python train.py --num_hidden_layers=9 --hidden_size=320 --num_attention_heads=10 --num_key_value_heads=1 --head_dim=32 --intermediate_size=1280 --vocab_size=4096 --hidden_act="gelu" --norm="layernorm" --norm_place="pre" --norm_eps=1e-06 --positions="rope" --rope_theta=38200.0 --rope_fraction=1.0 --qk_norm=true --attn_scale=0.177 --bias="none" --tie_word_embeddings=true --parallel_block=true --extras=["capped logits"] --init="trunc" --init_std_qkv=0.0361 --init_std_o=0.0448 --init_std_up=0.0517 --init_std_down=0.0517 --optimizer="muon_variant" --learning_rate=0.00714 --beta1=0.95 --weight_decay=0.0 --lr_head=0.00879 --max_grad_norm=2.0 --warmup_steps=32 --schedule="wsd" --decay_fraction=1.0 --decay_shape="pow" --final_lr_fraction=0.0 --batch_tokens=[32768, 65536, 98304] --max_seq_len=512 --doc_mask=false --train_tokens=652800000 --max_steps=10739 --dataset="wikipedia_en"
MLP neurons of a small language model. Each row is named by its layer, matrix (down: output weights) and neuron, and shows model dimensions 176-303. Each number is 500 + 40 x the weight over its row's rms, rounded and kept within 0 to 999. Numbers have three digits each.
A block is one neuron, or neurons of one layer that tend to fire together. After each block is what it responds to, as a language model described it from the Wikipedia text at the highest values.

L4.down403:512440546509510502576513455529415518490519540498439483495492525549467500497480520578517498490450458513496578501483497420476528543577497526525486593472498449459477474537538528481505475486452482519480486499454515468521520518492472533544542537433471431497511529484481496466480478510470529497490516484475504494524457510417533524442415476426461468526485526500455486434597542555571508583480
Infobox and table fields

L6.down10:538494530478600518561464545586469534524469419446445489554505502536440525529484551480472444569535509431491480495516553571410469468485474474528504597468505446493565488520492517497473469488428551535530504487480556454538503523537468450558413467492490502519565511450507471453475540474487554443550503491472545559507479553528526528594480523506474484536431521428493492526463492493439489456520
L6.down585:502496530483458522552503543468511528573508558470520491469492458577525438537522519450490492501456534544533486448463416472499493436486542456436561511469532470557484487423517422485477496483546519506510421527644538490500510479494457492530503396473515539447524520456542515513509486409514469425494538536443522532577526457481487522541499508495487511476539482518474468493495436521485493467469
L6.down604:546467472525494489464477495525473532438438520516495479577551508501518505523487540478441464517528534552494570507508483447516474503457608551567500482465557585521503532512530477531514512433522565473446468534515450466530494504476489508479517536492517496510479499455500469483543499550497487384511457485450509507432533471543477562538503540513454519498603532519589576544574518386548489460439
L6.down973:491479439476535481491497478563446548464473488521483519465554513481428469482472560408473515504519476495466443540478535432461532568431477504590483472504486474451528542542446589534568464567509396508518476538468451572542568454459494505528525466520492548568491565583459537482548468514564476486545465546550467476423471435524510503484494525437511478452569501470491506522550497449514427559547
L6.down1052:537395550511527372486426485485542514535452419508427490462522451514468471500489498605516480487475515499517491478582475470533503473523485461473495524512515520464475547488505447506514462540469499499509542565507561525485445493607499523548520441495510495518546517528520493533520572503567468581532521581524481504486531508491479533513472541487423481497537497419443523510481495481531508519562
L6.down1086:479454477451487508568587425480529473519500517403435527487519474461505491473520552485553492515372470496470536501500462588498453512496514506481507444502538542524495509504499511467501486473538469586509450442472520511529575474502486475465464513439518551428485530439499471534541453487509497538490507501510513529508531459450501521448518501501464542414460521512593520539538461547533489492490
L6.down1097:528500550546534485530499513465478501529503505460561438561456506460448490471450484559474493494490553464464439508558438533437462517484538543475560544509555528516495561541568519411474526487522513505571454507513476515507472571486474509468511524562434456499491424554486437536450494557481498537514463468471529453486503484495517506557463524477476445514538457467463509514440537547519495488513
L6.down1183:505473536398528498523545511531449500458553478438572493534535523511574505559460429511468505498554469504504523407593515542473464490528526548538533513480493497565508466516513458471489458513560604488514525457474531500475453428492509534520478568526539502524570484520505481509432518494508488579460540468487527430469436443454531513510509476455486500475482452503505513483456493451434491473460
Word-initial M/Al fragments

L4.down1144:480483502484475449526514508514528578519431538470491497480467552424504514466499473403549489430512463517449455445528510472492512502530548468522529443551496437508524485539504492471488556496479447487462504441480491528512552515590502474537520458450511485509473453534510437458479454526555553472515417478513464515564466513529445459561535532475500463507537466465527556558544558466548445426507
Inner word fragments

L5.down268:484576401495604535457533525493586448552522495476423427455482525492503528499428493460491521506477507520449491507469429558514524510506505607505385565474446423474539512492495516540500525484505467462528571519530544472512456534502481486511459453494502513505512537603462498455483438514517502517478554467475458537496545560517481488549482528552430570517564487493427473489576546477541524509468
L5.down335:558549490491437470466445457484445460527471476544484459445546515449515520527474559528471520419484517521460558475532545467439515553544506543538519491547552479492501438511487509548521544583519477592512574502528542515459423481552560477526500521515514503517557509518531493493475447540473529510485489523468432526495483520506468512491476536550528465435527506532472538477465492532569497584451
L5.down542:526545564491465486384557514574472529510524540480535525548534516363508559488505480524477544508528485455543380490544483471569455475585499504485537490510507492547507479502416497492544487426530477529511514502543554531447507524553472450454492501496522506431529442501596490537494463531491496503433551538533452484494469606479504541462457532476517459447538519542501538466508502529521549512521
L5.down660:514483503522529509547535534511512434536505485488561444451501490519445511496473442494534485444545544498508475575561469509562524486502502557535596500514433539452573482482489461503457456522467440519555420491446457505463556433586483449485472464504493508471517542549421493437477496480553530480474580513465504510528535552476473473496452444461485478452462482529491486424421584518493556532484
L5.down832:464413546558559444491449522527465511533471480442481504449491513479507494537515464453521504592549525557542547509519493417514465532478591500475473488471525463495459515515456511430411430536493440494535453514467486481464503506525518505465497526482507495504549488506592472549510533477517536421503513463512497515457585547560531497453502484502457500497545580512516533495523523480564453442494
L5.down959:525476472512539468450496523478453583550452578496498494502475576526482446510462498484476567500410546471488484440522480509493490499508464548523540565438516499517532487491474492534578515552459487503481566468471466542496497507495487453535465544478524524471526485518480465480570476533550470549561524487491455515514457567446442507616476538499535444490450558456424473475447473502550555450450
L5.down1120:451501527460482536514529518525450596531521453456554505508521479391541536523518510435480495548437480515536432423461510471517521475554457515475483548427453436469470537506478563473457446569503460498535526510529481471502515557537477417525480488556586524564424468527518534496503565534464517539472472536486473439539482505464452522502520473455561461460514507500454518511518515536568578560517
L5.down1205:524519461509488349405545530529498502501521581524465447446504434438480464540532520496529583451532460488526514486546459505512528477480437568479547472533471498440553576543512502460510471465482566512500519560564506490437497437565467541551510477521594491471521491485480488524501446498482462508559452499546458388499506492542507560566473495477488469456514529483498503550522496530496505603463
Stat table cells

L5.down621:439467521510539455451520454589471464523567460516462414520435517537509520541458520561456511497519514521487502554473428491434506400562487580540505559498498431505407492527543485472486468475472488526480501534513476534520460456559476517450528463491513520470508487488460487544533513518551475530556480521402526478459494551474539481470482492466424531562493451549508516583535547540545553548478
L5.down717:445466454482421528487455537482501502511467497524486503472496497507541475480471487430554491506597438532483544513510517549487492485513508500527481516506537533480530464503508498480527571498454536513490571471500487513421523494480432499556517542483502510534491459588486535473439498553577452522538452544493511473491497527446509482521579447509507473499557416491567457494522595541486492479464
L5.down826:468483502514509549517528489495555477501581462479542508439498430490504547567512433559590574501565466550518452486540498474453541587533539488547517530466518586523483572493512518535456527489489500542484449479448460525512470526477437463483448507547488494461562515488461475549495431555522477521526543506462481476487467541449494512472535463540488422520480526516527509484554459446546487463494
L5.down831:469471506543549561470512493606558521527497532515470495443486541500482466527425519501477481494457457504514488476498475452418469471599422514511503529485463442472565541506450541519479409561576514513518562516518404504505489546578492524526525535502512494455517506441461479548520449608452517476489556486480541552538496496452482537488512477495554527499517554525483484470504473496430464455521
L5.down968:447475507548534490569492518554508536491548501493504459498428544547458523477543488464473563513451494505479556509439528489482481556455494535461473430433474515468517561516439422470518524497541517526519517481511489500489481585463483455453482451461550475488401521495469498453399481513478469462467484413559524508502464450477552489530510549480526463491510514458485527569473530437471529528527
L5.down1069:527498570520491538536509493487570519528545491438492484482470471514500476469497482460493465495547517490511508560472556559503452481457502507509470534530492564439519468447485539485446492478526549509540509499500443448548516477502538476450531500479603523521480535472451538509510459397526460554501495483562549599576509496395520527477471465555475462508461507515487463491587568526523507430534
L5.down1168:442498512483580501524492563511503611473484467512582536545547530491537493483545489519534499468528446508506489512516411469484435529531489515530538534472497426479523508454447545534527561563464437492555497557518489461522465486386523513487500499515546485427491560556491439551442455447487467555483556540543518514467443564509520492481544530519457400460500457568574516480511496493394502479474
L5.down1227:495459532478488482540581571468434521522456484540469528518546493482453488559488502541515521516503570467442552425440520493476494485489499488477507539508468501493533527471524537474493447490546528481471506486494462462480425460506536543449530444421499501509483525542479487442469496490430542489498479585500527496490515506563491480472527463475454499507437516509450502475562503463548476510529
Infobox and table structure

L6.down65:468448496584526504472462523484484526483438457515506493495451446526453543562535476561518441522584442469525506438532564474536545438468524497493510573515493528544400552499507547516460476453523479474503538492507475489433464568512542486500477447554502488474507469521469477473452473447529461526517527496468489483452473466568474433505507536513445480546513538493541519466526545455514475491506
L6.down294:509531447472473467526414546555581528504499430523491498524509516469517548588536499466556523517506504493543558489490483522549492521482476522483610484500500497502420469564543506473565558477435419530560574520508474498498510505461508544444450491471498499519456472431453535492524458538517411447508510493462443515496412479485473511530506513564530461553495476434491516486493454497457468495504
L6.down440:463530417521429507504431451516427514527512533468520477549494552482548469507518474477559516484446400515516465464552511458559443503509501429418525562538462560489455453517518493468535523463549534500538466574505492478555517462457482563544507554461533513578536514466555496436437496523485509499491522479523515485542524481549491467559505556438474542465486518496536557462488526441498505580421
L6.down477:527441551524468582521554528514449497501569506432433498478547433494511442524484511463481563493467541518546503560548488486507554486469560444487552481484567451487519508524486507553523501523566480503480493453505568533480455506486486495472452505504440493487530439530445506532551468503523403465485449445501568519476511467548453494484504467591510514547455534588485497471427471493506555459471
L6.down625:491500525456479500524515475458528434528561490502484466534576449531521479585498481475444460438527537526538519530545480482437489472515523478449484501570504508472439502397537524503571461469574489456511498470499499504464504454488521490499540559541527462517461523458396498469521487517442493475554442439470586506544520487510499485535526443512540533543496536475490495505473498450433374434468
L6.down677:532492544452443485466467536468514492589512451415510544442553543507548628466450509478532466481545560451507446467516431551512529500492533521517517519528521485536549452495485465533512396437555508483478509486420505519519388530493537468464484550524395514413440453503433449520483484489473500420526519472542585476503517450509493481503542531455456448532538536466570488540545458567442502470477
L6.down752:517484566499433505465431522468489562452567526480497575486437500492447479512470507433484490503518487519524517492568520541450556456440557471428457527420510477575434474508488503497550540472496503488473431478596445466484463460511506512557566547438518562531490544484485509430471458566477518536493574489469494505501432497474533473500512480534549516432504555440363507489515492494450553565537
L6.down777:480495446388526527453490500507547555498493465471488544524485516530473388500554470581512451536506508406507495580580581459463571578511524533486483485498500431530476546489435519561496510447497550408560473501501524477506481519449433505472466516494478440514488422546469504514490404446456531513505446478455491475525461545469510499545417515513480421481533481447554378536497529502504446479502
Word-start Ch/ch fragments

L5.down107:486554504465526491548561501498483496492495438437423565450510522567461535492509539479552569419454434495452549455454531485474394529435556496472482437512526546518524469528609564446551527516502440508438521555496485579519515505509415480527566479474549494522486570491451496534502504465423478462487515481509554502462510408472529430504479455539555561440512581531527559492504525531502409524479
L5.down233:534488477495469550473482440507508487436446493471511432433576535451530465545512480492519501506459497424689476487539502485533465567503457564474523505542535499473499528490480538594488539505487577500455485563588515537528471517531516522548480510448520495468408444544456531500516424458502600459481494486518526490510529523468469467427525508450478509488496554465554395518460495484504524487505
L5.down325:530513537560496566561464453431438578552505514506490476504465454534504555469548536457503495548529527552539508584450491537514453505438495444455573521533511522503484502494509567503505484483482482471505498547478476540526487495446516463535463493511525496450508469488473530514484432561468536486521477522500471490539494545442514413573451495455437473521485490456506520420555550525480452440493
L5.down415:521568459464523524524540481503484544524561510434462482539436417473504446464514527453502479491525481512479517467498493488504447432512532535413562498487504553464509498443505537535423609515494459492472548454551426479475517538547535524435484544463447482488513570455438490501521551523446473543488473527508485506442529511470435505468495461530452447512505527508486484559437551568450504511498
L5.down432:486486474507469511567566534533516516487572469520568498531493472453474533536474605470513480507442565519479516544441489529470502546474528475420479402476503465529503530431522525506462509449498537485440509565555551512529426517503437507455522496463496524599537407495464494551514433505509505612545427451462528558496543511490478512451490505502411554471475514486580416573528498509461449504390
L5.down450:536557509511497558469466512452486519569518450529545465490553555512525542479524496457493458517470486503553454496516531501486398531523506493432485519459522439526512512527445445602483572554526485500515510530499548548578528515466459483442418528451491463474576447578513508523514407476453409520496524462399511462505502495456508484522495430549582482484501476471537478536480431495483522502477
L5.down585:548554411504468537506496473530609494478501549439494503403530546564581519594568477567467527469494532514561516466536512437510483519495542541518484531540433486503470493556472447535524463501511513482484537480436483493520505510397533517445504460510526462458475497514499490502469406485554540530471516512491527498457447444476462487489501470547500501521457439475465488490471507466522510534494
L5.down990:510525496538622492507514515467534464452516484470549561449427482462472464512459458557448513578456504495474461528563538451489540570481548480529469548483482428491476479516573546460508468494455558495491539477462489507445481517509480542522517466542487550472408504418504463506501528455537519510532544493493458469521449478541524539498479511491478447492480519484402474492629576548526504519493
Person name or role end

L4.down71:514517496537454506534463606487540487483534499468531454484504463493508482512568463607500553501526519489510477515509428526499479496524489515536506445472525507466522508560521504586496513478461481400490528467510427576480501467459520446429470421523509481431559470550466521531440501504496541545523528547496480518414527472475450518486453479516517476532422459465448520540518503491470472516463
First-name completion pieces

L6.down287:504473498535480467478424518519572521525535526535507552525521537553478478537515438437449511530472459501500423475418528494524515542547505508520488416505538514499447474499548488521492563502494543461575532561479529552514469427514590448512532445506505548435489478421521509494486498542470511515560419481469474482458549489508562538476506501616559465455481515510547552513463474434494486509482
L6.down428:470461505523561442453520545487535495472531508450465452474552424425483496501446496480463497515456444515518499504482551544517530473534524559556478506526436485518549536515481516546473491497392559522590536545485519537535439464480477509526459484512546497497536494440567570491449467449547522523509516444517521449429494541536528481548475543531437424544498452560464501545516532503432562398445
L6.down948:503465461505544517577500467504579534459575477424497458497456489460536496549427520490512488480484557474548517534576478545538504529412443446548556460545518478411600480521521429492542555452469523488484517490496476505487565479514541507439514549545460541454565474440519457457531538402514561425515578520541536486560443490516472523493502495567497436506516507488549460447453552597524521514480
L6.down977:467534535538482516523516528483509479529440451442530505510489491440557508483426562565468533540489515502485546522531578406582535500539481525576552512482516481459464510530589485556507420496465484498498546500512539524498552466449518508458459450511472504419549521435478516413513465452478492494447506487476568512504472468453441461449528473515455498540484484441545457483528550531535446550558
L6.down1090:549483497558461509478523449518514511555573520547543616518509483487542531504420491482545527464530486503488495510499521456518544511476487487527445424475506578488548513460530483490465525465438480495498598599448537482486476515561529548512416481523566526480445540475515495445509548497462536515474439542511482534527525523474507467467556553457420449508456516563481448457533541472521485406488
L6.down1136:468520468520492559554447483521514548487424460419467527467509601515523486459617442484404511511525545510513476472487500413484466484478507466490498579630447461454540540463486509574502502582508430540501603474485457506514465530443481489488527539502560431498432504494517512513507485445505477478466467458484567508418438426438448538456541469537482483543472479470490511595519542486541535503572
L6.down1140:462510470497504450541509541381435454561507447565515510471613449518509500575423485597503498551495506484506439488544456444509497488550428467551500495445534496575598525530434527500483517534531509504541569467507480479472536477540499492463482500478520522559524513464491556423481443434494532449509536491532471510532457435606523428480550468505482426563464522474538545499531504527482461528495
L6.down1253:556413533521574413552516493433537470501562492480554418455448497546504490554441463508459463499479480467503538526522533521523484545447458528490570503521516410494498483506488499476490492472539544467469473448446508548491498498463552543499475544503443435509577489472471419454508432474471476548521506483615509492487509516545564505453476446474451499465527586481523562580488587443502493481547
First-name completion tokens

L4.down1130:485550458516521490511561506448463512518577494520543442524424578545479529584570486481567484500501525476542512552491562556556495535514491525384490539528489456489477561511548435495474461492488458528510488445542481458533466477581523444491459520514480494526493479436510459507499514463469554489546559489466460593453483503423466456458456519505497500479528534508556436527505466490533435497490
Structured field labels

L5.down70:487538531537514454514543490488563548493487489540521519523482436504506463491557449496440511434444557513479573515472414497484533526539484472457501528558374475413529497433509480509435479427521452496527479498462513477605481498475581527381488503462484512503493547460494513483553457475509511500476465477468455537557479498488429475535515482455511529468378497487510460512575434520548548501527
L5.down89:482512500534579522491518495555506512578452457457467502601505544534462472518556532474404490472487517485547445479504500505484504543522522459541482450458516408477514418511470546502497519489468424492477568425431565489491466569458484464532509480453517514507466533541522464517465470442481408477477477464507486435516527527479472449481569578493518533481514481478528466498509516552577423484499
L5.down328:495562527508422466474424511438534512528455456502506475544516471434521468455539499419556441526486513491486468468552467455475544540469496518522480487460502445472496471468552598440536493472570544546477535484533547460447471499487499575479490524558534528504453532509444493513549459511461534524562467523531509471456468507508512482469541502525476449523487561609596545560459476504452481436495
L5.down599:539433550451509511559562559497506558502473526476483496533541518412514484484459499543513488447532407498607557479505493527475499567519563517557534478577531506490493585506466531541511532484510404486443476540520477536468539567535513525521463503479537519467494536503530463518504470520532490478448506530467483520502510432484531504463482482544477566568525446447477469488500511504463532515501
L5.down765:578455510522475447519517509517596538452547430501529530454553530502474489488473464515526513455475544483547489598494467451411529488464495501470477512489506441557450536507488538513511583543550577521473492504474447541589449499594444521498557500535520517507502487527408520557522494533497481450507489478541521473491450445596467497492424517494453586474415502504522557507466529498519526462474
L5.down1020:483447493487558530516511514455489504546549502482485480499505497447425507504538494508452512502592470456498453473564526572477549540494473509526514454551556542486470503427514557518565469508470496571459524476503471559524469571499483534530542526437436510513524509468530554537505492517485419510488522579464521495518478488462496473547490507488549448503515564478455501472509574570483517631519
L5.down1152:529517458509454476468511571431518540484472544498523480488487432553451504454498470560508513434514548546487592470505532507482486504545561441448534457478563466480546431472528537474500511462486455510495490453505439499499549546535471500489470491447500484494534505488524518496441561493581498546514473446506500528557461529450467465470474474467516507527530359490482529525545453548424467499543
L5.down1237:560488506486508530491428541436480521522504543516505489487459415432473446458510477433493597506522399556596505541550489532431526525462598543493561515489474514484527514440509507546508499469498471544500431494532462525511481448578490527391576511427611442463521541471503507455417478537505443475493464526414497498464503487490438515534469517530469514565486464504552513504480555544509533535482
Romanized name consonant pieces

L5.down111:467488543471497510490499444493498519496491434501558490438467438439507464553577495520513523487507432490496495435542500470464549527533470517484541530512510541498502505519477489479533498483477557504494466495503584509544537527504450496552534507494585489565497487451514436461427521524597495530523495547558492456535518510461447496513526532456460446513453525506552531549453542443461501589494
L5.down191:509499520481423497495481512469460438529517538516508453519423513534485481521535470497478501451506439526556490454498562461494521493498523439496546529522497463458534508518510500596431496447513545485455526606486508472440548479489502536487536524484462513508496504474494558537471545480493518506510581528549413516488445509459492489508435493453589475498481508452503544469523560435529448477445
L5.down243:559507522478518443535492470526423507484518494563516511520527422561470514526474502573476490505466466448538489467584516478542497442519499505515505479493535457497547442570524482492514563531529539555476514466532487544497477434454494406581529553549554484471501532498495485457469520473499451553443519413470527431563525511490458457581546522496441431464480484453559492443570485436496500561499
L5.down516:546562520496496440422524484506478465479555517464516460484502483470406568462513419535576435553509501485476513524444529494634492528558466547488466464508492416417558562513534453480484538545520504463478478533511514445552630493497522447525608528532525536460494533532473501495494417493473485481480517505529548456454477467517496575585550460575471526560469564435460508513562525458466478547486
L5.down540:453434506469479496525529427556478488541458544449533551530504568550514531515469527483507501542527528455521509539565450496538509510507475535446452438412480468461526539428530530505562526437493557516533516425576487530510455513512419534561497505564500445471510514476522488560438519513581503528475466505563428524538514482455479507437442586461476575529478606453510518451527448464420467508514
L5.down1100:405487443514590478558465499481535556501537428457489557474541573467507484488450550557507481489395472500539561461501456521461465460437545435491484476495528526528522515466467503535487557505442438478440520509566465491550532467474549517526512467543514517520453592516533497518474549554454448541441477529494482527522554501558503392504533488461480410533501548452499541567449533506520524460522
L5.down1175:478572447487524490536416523507442541511501490468511549457505486554522431473538496484497503507472510474408510494481555467489530494508554452560414498423481519433525517469520484562450503455517568464492520474430519554517567505492509464582504454555526505517429484547462473474508472470449503486546494560498486508453488448459515407504498521469512518476575458549554495585491601532524473539480
L5.down1260:518460508486515515543472559493547601568488581515491500501469491482499454456570524528460468494415451533534442431517480493434502505567403456473525541482519559520483493480535532432485506505396541462474490456502478494501431539511492498508458475491510531545512427453459502505430448439543446503528492509505524422513472485440444428512583557456505518453508557506419590421525497472532494484481
Word-initial "m" piece

L6.down521:499554491554544451519465421470557542525478456471556536494538568558534449540463500471501542511537478502609458454572531519523508427509547510479497559509563481511506545436526509508515574467443471466524585358508493484485486484444480544521478506516530531487570523454526505437490507440541473541480493522529463496471472492527523500491453550534484471464471566454511489550539509482460528501537
L6.down823:456560531482569475481517452511402466539421526487553505459491479463547564556478450445517541479529463465491461432407542547542440459453483528523534494543507517460489492543527534467464505515487452579473472503511517466484464555528485534529495469588437446493500477511531537445518501508589481489511505542486496513604464568477524475494547491510443467513483512482481463454554519486551532473423
L6.down890:471510524439524492488495488510475438446526466505510525511454479408477499456572488477478508504466548494516473512561535539515474553530473504447476489528495507568516522425566436469552527389475496573545515516582518523578516540475502435533497471447490547457506579549555513458523512466563407498494529537488512525480494445474513483461449496568532551488533505523511506489486433480476443457444
L6.down919:386477591466519581558508460487566517581471520504494529540503530508497473471517585526525449458546570542512539510531420436433518539483515530499468490440506515488431541527508554483537494495498451469467534506433543506533530416537458555544508420549460529612487484512446481538452506524521490514526510533507513466548484550569475465475515506474499534502514487458506512512451504517539502534528
L6.down1031:539443509514460472504547501482476452541517532445514517469512464467506523470499460559518538519439564583509533467517546474503519493554495496485531512570542554485477490471469472512479423484539539509512498494456429464506488524459566504517546552544507480488517517451544450512555485479534544460505546445516526523532540479457473466474482600559534543446489536438464535519443515559497510418551
L6.down1059:474518525513507493520594507462464539477501468577490500530492460437495380448550524514475477547466466502474473432486500479544511473466512497436446518520516514463555490573454562521493548486506498519465572509512514485525476546480500497445484494529536465433544494480524539506491503486496473465527406485532544444403486463490472523523492484471551533478460426538535506482502527507454454491542
L6.down1064:577520483476435578485411478508552533497491569497525509522511438521508512472572495525446467470506393507570527499467513441493506547498456464475492551459486462458513509433437529485545500449452535443501502475501461544467510521466479463571480516542489551457526530500574530504486524474442430515514496455527501535497495469513507581443452508551464448578536517459343467527471589445444472467475
L6.down1215:489486599494481524549506468523559523490532451502450434568499500542480444523470473487461455500507566533579506549469495462494476475494506590489551537443532472526422468503509529519547459526457496484569502473491575520486457557545539514478469488425512514550531525525530442454522459532472517538504485425463482514436487454519425487505519471568539496414464485496507489619566467481491527518541
Infobox field structure